MLP neurons of a small language model. Each row is named by its layer, matrix (up: input weights) and neuron, and shows model dimensions 320-415. Each number is 500 + 50 x the weight over its row's rms, rounded and kept within 0 to 999. Numbers have three digits each.
Before each neuron's rows, "fires on" lists the tokens most often at its 100 highest values on Wikipedia text that the model never trained on.

fires on: " name", " album", " song", " title", " written", " name,"
L3.up1405:524559429468532529495497580536431544439488539479454521665578464490520445390455548555530591430532495530571543512553479550446432416502460514553512539553497480476485469516452531479523511528420456447456512435531476466551436486587544510507472497389541465435491477572441477440518471438520531565

fires on: " A", " Fort", "as", " the", "|", " P"
L3.up817:425414492490496568530468558397493457443537505505584498511468406449527410470591424608533436524490474553572426511532513511516603474566460525478485480481523461491471456521486503457467480472437520451454459439495565593460607442521477418502548533421524558510568478488496512464519438517504409458

fires on: " the", " Battle", " Bronze", " action", " battle", "les"
L3.up2820:493537502465529490564463524565502536434558500530461487510536476561542537528553541508522541513435545474563499523587451495517541495493479463581459416529449419542478557481528460557501495565522452563518418502479557545490604550500482502493540577463472506400409417394487554436425421425473497557

fires on: " the", " La", " St."
L3.up1901:524480565464539602494445543510504563520506477537580436574477414548511488457590511528451564544549524560469449460479573501477485481574458414470466472488468495516467525509549415574478585522501474462509371408468522551499586489432452480563586598513490564514436477492510497551508425540429448472

fires on: "==", " ==", "s==", " much"
L3.up3332:493460586555477489552501495478439460570559594504456452488465381503543464604516635537482501452573602444513498416426460494550429417476538492442496470551524482564474525540484485507437494631480415527435459527573517512461531477429556457512563451390431436405457396484556566481547451577454519554

fires on: "==", " ==", " career==", " life=="
L3.up662:491463542496418437610618567511509569571550526448393507590434578493526573621561547549461591499588555478556480477481395478521446612369481474488527537579595459470496548549442517538485475494504453506455500461524515515493562535500503453545428557480514472522480450416558408482457527581457558492

fires on: "-f", " y", " und", " der", "f", " del"
L3.up2209:487519455476511489439519594441461490529457417511500578534426448499573477414512530500437530501576459525447535520525497447519429537443529535555428436580508423533479554430423490518578430531479462528528486471525544456489580591472361520425490448521483518520513432481457555460496486463495528520

fires on: "-", "–", " "
L3.up1247:503470512526513481553507494484597539474405450501566520510510596610473452530514585608500513588548503545578464532542445486452498447560514521488459529477493443558538529570499404456513494507406460460509401501495465549520459474502498499518519613547518532511462484475441490481535509501464524524

fires on: " m", " on", " in", " sp", "ik"
L3.up1291:530493443557515511487422565446486451440515461484568526467488525502428475556549487497362492469499498539479508478522539475499377472520451512477484501568507459424481410512523470541479545525554492564529452545471524581482493583517341500516475458450551536458447453573431483518520465543604551450

fires on: " their", "le", " have", " Master"
L3.up769:464540480470501533444488430479474592565551476460411547490538446516475487572389517484477564499466479514559485499461513442517521525450498529588410540478504488397444557468412517578589455561420448446433442529487491433526494518525524442475460533424555521373503534438522475560456524459511499574

fires on: " N", " lay", "\n", " St.", " Assistant", " G"
L3.up2877:440490494526520501501594546486470605495483459496550439609561448539502458536533494505510484598476507523524454521507481506485469364444414472434549483573454505518412605403456452490514572597543532517543489507548420509447563533416429493469471558504540464619443481587448590551579461576482502475

fires on: " ", "N", " (", "f", " Ut", "/"
L3.up250:487586526478619526476577514493510476589492517501536549529474404472423443458556465565428403497539550548535510538575529567529501444468485504477532420516538557459514461480394422499512601547400458426532526544529537559577504527578446554477423545550432446548484519509492463455416493552470504503

fires on: "-"
L3.up897:534518448526577421517541458464532508506552414550476549504503514543580403583508521527455474414487487559551496492534542544472418455453469523612480502529527561571388480571516499495534526583451499433496429563465432546566499526441520518551617568566485447528447508464522446444456498541478552517

fires on: "-", " national", "-p", " National", "-b", " S"
L3.up3739:533445513591491459566510425533574510528540505555499590516513491479499428596537511432504499488512503527553494543517485526522455488457486451534520505537456583484581473541487528507549465513443431430413473550455539528559441596499470501462616551473584516497468484549465492466458492491461463387

fires on: " Am", " Em", " am", " Saf", "Am"
L3.up153:499434513530500489564453479405571486520508475440552485536529532506455529496499528436533510570460488490539472537474562511437525518408483401468474420477453442539510466497477522386464533489537533588443515489529480497505613560471441522545525486573436451598417514496567545486393430582482481412

fires on: "-", " l", "-in", "-c", " ent"
L3.up2721:553507459505506508502510504485567618510562433475487627466492530514530501523453504487491557467542528534546483437573444494477462530445556564462506369569497469470428554546546508456560543562469440452404427506481466560525522498451400572503513470515587433599430482497428466545457528517507498504

fires on: " K", " J", "ina", "a"
L3.up1829:508531553539461475522534515604494483544467554563411510564533534562496450515457516528470484517548516376428451551512445585509525439597521502471540502571486458512417554512440494515442460555484486498397513501507502489540570425507440457430406472475542566517524515488410514475513553394508525490

fires on: " J", " Ben", " K", " Jak", " Barn"
L3.up709:600516549502506541457515525569518493488521532371464413472582579513570534498543543529456447543524465451447463473598514574560514464577545453441448456550479444469516484496438545519427428476598454529462482547506531493486429421567481439465417417464434488461543565484414516491499498420484466511

fires on: "\n"
L3.up621:448477593478483492522508515423552462508586506421500500557491449495581522449500556501525528430471584503486459535478469511554465467503474434491415510480576439504483613459471528500474578545489460406510403451463487503513523513602440403476412491484432480575475544490548471547489476470569519477

fires on: " inter", "ter", " con", " Con", " Award", " Cong"
L3.up3261:505561502499507491501522483496539521542558493478498438569353518447540475532479520526510508468539440556568498483473552425559504425443413543496399503528456509514567481502511513523568560524398441503488485509570449451453522544491428520438584549552494590464504525518407469459543493451457546495

fires on: " e", " m", " et", " d", " hom"
L3.up3509:445522492544522607460483505458467568417555518426471614505548470437460613543419579416484470534501507506485499589551441564469472528467542502512433467586476566405486524458510517492571527527457498418386532551556516397477467533529477503475494444589496457497498523509491436448415460446579529490